Weights of a small transformer language model: RMSNorm before each block, rotary positions.
MLP neurons of a small language model. Each row is named by its layer, matrix (up: input weights) and neuron, and shows model dimensions 0-191. Each number is 128 + 24 x the weight over its row's rms, rounded and kept within 0 to 255. Numbers have three digits each.
After each neuron's rows, "fires in" lists the words (lower case) most often at its 100 highest values on Wikipedia text that the model never trained on.

L4.up631:142119080094112079139128137136128138146125153121101132141167103125106077151087142179104129116127131126141095100129134175102109126110164129124101161129152086141119138086125092112154100128149084155113114153116146114120129097135129149147147087088133100112167155178114156143119115151098137127177124128103136104153094101173157113108154122094122125148150118156130144145106124123097130115127150113114148164133113114133156150105137140155142141120126126124121105151134135197145161097126152093112118069134126143124158147123168101088105108132168122062179138111133103142145100150153109100
fires in: "a", "on", "statistics", "cast", "for", "the"

L2.up401:130139067147112111174130102161097126104100114116143150121154115152147126149109156124136147086105111116061100129133108133094119111114088134145119168099120142134166116136171122129142090106107120161107137096139119117100162161122137142121140153168109136114135145137162124126140149166121069137176163183124098124148142095157126131085123126114097130133142125174145108170139171126114114118128139126104140122160148130145122121135090066167110130119112151128130120148157155094165110115147133146161082118121151151102150057146098119085150155147133119145139145149132087125116134161112127135
fires in: "who", "kazakhstan", "that", "whose", "greek", "uttarakhand"

L2.up530:101124111114142136097145100162133152136146098150143115132117141137077155094138118182152110129127159130167161130157115157133178108164111128109167148089126138126130124132136092097138134145155102143109150137141162144134109123092112136154130154156162165110120093136121134120149164140142173141106165082149099133147103141114120114118108072117232133141123154172070113169109120127161138162152121140131116122132108173157131111094135125117117137123103133140130095140110111119121132112147180156095113127116116128149128121127117100153134068167144100108128135092122146123145121150088129102
fires in: "grumman", "gray", "companies", "clay"

L2.up28:150141156119125141128143132082098131146108119126141138067132082106142120091127152126119146144141155084136118125156132120148109084103124135139143140077136136160153133147125113127153133172092156130130143125125158134149092132155146155128151099156102147161126138129109171088096117130151142103128108103117100124151108110091150125120132138135048152092144072147130187113153138092089151156115104105116161139150172125134148080127104156117105143122153099127146148162139152130143147147105092163148139124100106125122109120118148101133129148132125132156083087158162159103084179105095144120
fires in: "two", "three", "nine", "four", "thirty", "six"

L4.up316:100144144105155106114132104123104109095120167098146109124120140133104162115082128098140137159103128142107115109116155156117151167108121112133138118104102153165123124164101131156121146176127100126150172129091117151142141130155126133120122130148121158142089069141126126108123144132093125163116119113132088141135101138134146142132131095161130140130133114138146079101109104135156121130163120098142190134097119124115132143154073117111106126152101125107121123124152082114158157126108082091132129078171110130150136197107117103143183137144118077099139118056142109113147137162116101177
fires in: "2", "at", "left", "pierre"

L2.up62:151143130137127140140127078131122105118131069116159092115123131124099123135144126141122173174138080112092143093128114092108109145109155128153083132137121125131070156153109119114145124136165173135109136114118109143109104107144118136142070155126067118148135160128184136103111111141104138096155139134102106099093132140104133160117146114086122083111099154134150151069112085086121122111158091136083111146140089134126101136121159069114096141151138120123132148148123108097144127160113157099116188135134149158115128134145111100108071125143103143137135134128139104109117130129122098144
fires in: "before", "after", "until", "when"

L2.up12:061154154135118104159141145149149121122114127137107126121152116111111156085133157140122121120108158106120117148146077121079124123133097148147139111104142146097155103107137122111141068131119155088137137143119142120148108170142079126114123136146153117149129110105158091123128108116129185114107135118180098112134154134099129127175132140136099112131126139146124124131139082136125126203105167116149134113140105117134134094163162122154120100153108122099162133128092136121138152126141182112160135156157114075131144112135146097086158104196133100122127150131097153110113122088152108068
fires in: "of", "among", "for"

L2.up761:099119101161148142116100123158141169113154147090101143152079141106107149100108138159120125151172158118143137150122158115109136112135168155051120156165099128144088121167093130133119142081111126128187144110116162160078115144131114134131152149127128135114115183141151181093138137111140130145135109127151094180145090132118165128154108145114124147128145110119129092134111120112159096111129132132150141146133110135134107185126075112138156117126100114197104123147137161113122136150164164096153136127132103141111138145115144112136117108089071117165142121137125130156103129133146141109
fires in: "cm", "contemporary", "metres", "temple", "description"

L2.up724:079120112098126099099124132156129115153118183152072137120110054133106122141133132152134120107156133105120129169121073125157089149151156133111132125126151080140158081108118126137131150144116133123149165087112118138114122147158131126116162093069157158129147122146127138143124115179105159112102106106137152133137102135138119131098118136064115108107092165110146101151117127126141141152158085108110110134114138158140101127132159122095134144126093153123146150144182126149124136110153149140136143145145205144110132151140112148121105118136139129153143104127138184107162124134147113064
fires in: "them", "him", "seems"

L4.up602:142069135159134104128114112156166120143158131132141150111098147119109104140138103182132112120117158079106139123114068105189127101157135095142117093153154118167122107094132159133121090136078121103147151134094135148122104097139147125139097122149101135126121107131114124118129115106105144136062138101132148168095076162156096154127148107156096091158062142104148098093152124124107152125140130117148133108138136124124106158124176101111148122129165111111135119069131182141138173104135128130088144115118137125132146111124119124182123138105126148108112156139150101152142116136117145107
fires in: "to", "also"

L2.up723:106109177177168132160145121116145137124087166113133098087149143109149138090159104103140096120185096120156112091146132135148118172147117155093132121096088146130103138143124145131114133169123131136162125132144157116123118168118142144114120104131080134094121109121184118133129088110116148087129152137110133169112043134104119142118131135144120142122140145116110149156164129132111105129142135109108153138165081113120147142103108118117157139102106135128107118120166135135121182134076103105149151145114101097157131141181116133116094118138111092151139188159104139098105113120128164132
fires in: "was", "originally", "formally", "previously", "commonly", "been"

L2.up409:109120143134175147092114126147150161110145091131145115063119164134168109134094144088158120088144144118121105163134142109180092069182126092140129117152141091143099086108095155139095147127148150108130128101131097153105131086104118085117130124151132109105107115126164113140104126103108096145122107096102127116119093126134138128130102128112087099110120134117115131108121143129104120120158129192104130117155103129113155149133124111164105098137050109131097125159089121141142154120070099143121141139110101127099117148106127092125107161116106139134117160118143100086098138160126133132
fires in: "began", "started", "issued", "ended", "continue", "continued"

L2.up396:137088174098169089111128141172155156124166117058122133106121135099101109113126086120144118087134082146111121123094139075116111180117107145139130115137118108159154166158148117104140142134119115140141125110113085125108120132122122117075155087104083131170135173133132128119105114137133112119108151144135151153127100149119133160147132135142105124127135095144155130120114144113126118150108156106133153147149152114093086130148143087144115083098180154139138126092175161143151137142167126142130126182159139102107174127114117100139115111112138134107132104129126142116177132095188117098
fires in: "can", "you", "t", "to", "we", "youtube"

L2.up300:124136094160108093114134140171139131111123065162120115095109128175096137140125147149138113140148109123166133089119105082107102102085077127174126155128103111121147104084113144148168149102142138118099119134083145177071094135144154183140139137131126122160140140135117154090109163129121137141107153167115110124122125149128102154121130113132148112129129112137101127115165120099113131109104207111125111122112127131134075128125126147096119094099114129145095123110149145104092112136098136111110099141108133129164105143115103133145141145146149129108090138157148170096138189157115146174
fires in: "of", "early", "s"

L4.up527:096170145138144132120122119117116118118162112119130122114134128127080148095137142163157093134129120131151102109091159102148154170127120140115135125155135092109053113125127126132093127115091122135133135080123158114130139186110112148136146146102155162070122116093142096111118128113129115095127113128103133142117098113065166134096143149143085117098126106123120155119099158129146108097144123101128130184134116119148132121158158112155086165141112111128114123135108126112168151160153142147100138192120126121130160110123110090152109155107154103095116091150093102134159149138207107130
fires in: "they", "it", "them", "her"

L4.up267:084078128105172107129134117132086122104143134114096124127130139169122132179100118119120106098119142140140120115168107078103112167112187136141102164134147122119096115137124150114169150127104119138098149111118101120103128115148123139114154151141138064135174117162116093129132176160176155139072126108144119128108122117113152126115167139145143080137096138145117094108113144112095146166134121112120093142153149137136113160122146129113128118135145102152160103158122150147131108104157098179124088142146108158098207130127098119134111108170136115159113137145111116148148167128131153160
fires in: "one", "that", "serie"

L4.up67:117107159169091112149143109099131107139117085141123155105158125139082120107151076153119125106120101113094135158103144113155106101109101148158145085146091142125131118138114126127129125140120080134121163128140079111172133134128142140111105172118140123163149130153114155140129147091151122140163144107118136176110103145099132130116114104134083089183145133132102119084150134130146129061095091134074114105100105082127173134152112157141129113127139126094114122110101120128144154090155135110119145128126150134152136115145190131151137128177123128135166102181135128139160105156113118173
fires in: "with", "after", "despite", "when"

L4.up305:130126113125110125060094203144132132120124173142127145168097150112132108126072164112127136106148123139130125129141085125108129120111141172155083140148132127109142144097135121144083156126118123149117116140091127137148104099154133150138136150126146133095109084124145166135149143166120113119166134120149144124104113171100098170194121135140137116093136142153134156183103150123111151109162106141135155164128127124152144146112164137128098102142121074148133115103117131120091113144115166102109132142129151132118123174146162141144133092148149129141121126135181142138139175128204156161
fires in: "a", "an"

L2.up559:123137126171128078175143070136152133149112114121103139087113109103103163141127144139089110113141127132110100105117091141128143101151112123148124085101117107144153119120098096106128141133095134168135107098128093117155182145140121117077108118115133112121141160149179113133142117135148119099158158127148122113110117059086131137146128085125165110122181169140116173076150147138108125171109134160125106179148066175102153132112145095128133117135087115115124111110119143121110107101106120088103129144110122133142114158109143132140096126182140112096123102153112139114129122118123090145
fires in: "was", "be", "been", "being", "becoming", "become"

L4.up557:148144085080086117121125124135078082180086116144136135071137149116119105150143138170147078102130086151121140130109123138133147064124134106148140108128162100155086134097150150121161130154106142143161159111118119110120128123105109130115172134118090123103130162106121168128115142143137147123089121109132147124161082171145168135141149151123145111110124117146122077119112113102115093081143084115128129192148118153126105113131104116107121083125091121110165140124146139144126134165124115108096111156130116143093117133088100100179170146127144131142121111120137133146089117117146139159
fires in: "early", "in", "life", "her", "biography", "czech"

L4.up685:133117134098096106123092162142179141142134118152139140157146111156121134130137125148136112137149133111080112138140102143165136115106083156110108078133166106127120129104131162153140114141120089158078145126080135111086158133108112131162127136084102093120153098124147132148109128137131158148099114149114134121129116155147138124085119096124114146052098095184158156138118069162114138135151100120127130127150135132123095105129134118149118153072118118073120118131122134100147132115105076145143092166104112139102148154132160133175137138112080140118139193113147125125151161148145114136
fires in: "a", "an"

L4.up383:144092146123142114158133137096119130117079087128098114125131066073119155121149131168130123107139145119114125170124144127149140113145110121164132152134129123132105150107126126166125118097124176137089107101115147094146154066109113108144120100124105071097130139152120185128171125160133139159153142144114101116113145111179139108172133144111127130137094117166152157113148146103124128157171108108112105156130132123139110124112081085170136141157130112099100099126128127185166144133110100115088102160122130133122134135135110116118092109146149142139125065098159158139140096094154092146
fires in: "july", "march", "october", "september", "april", "june"

L2.up423:084134116147105106110118105138128123150154132139138111103134153143148105140123154179106149174121141119136136116145068106145077133113104159123147193139120109126136122099129144145122128099121132108137128092172119154085089116105133119176079147123118100108110126129114115096059146079095126137114127143173147100093170126102138142125124164156141120137105106123131126145109151074120146101089124132133147137118154132148144121126158147133091149125100109101148133132160167069089159137112152131119127151105107117163143110155094161111110126134110122131140123142167144083176145103099145081
fires in: "of", "about", "approximately"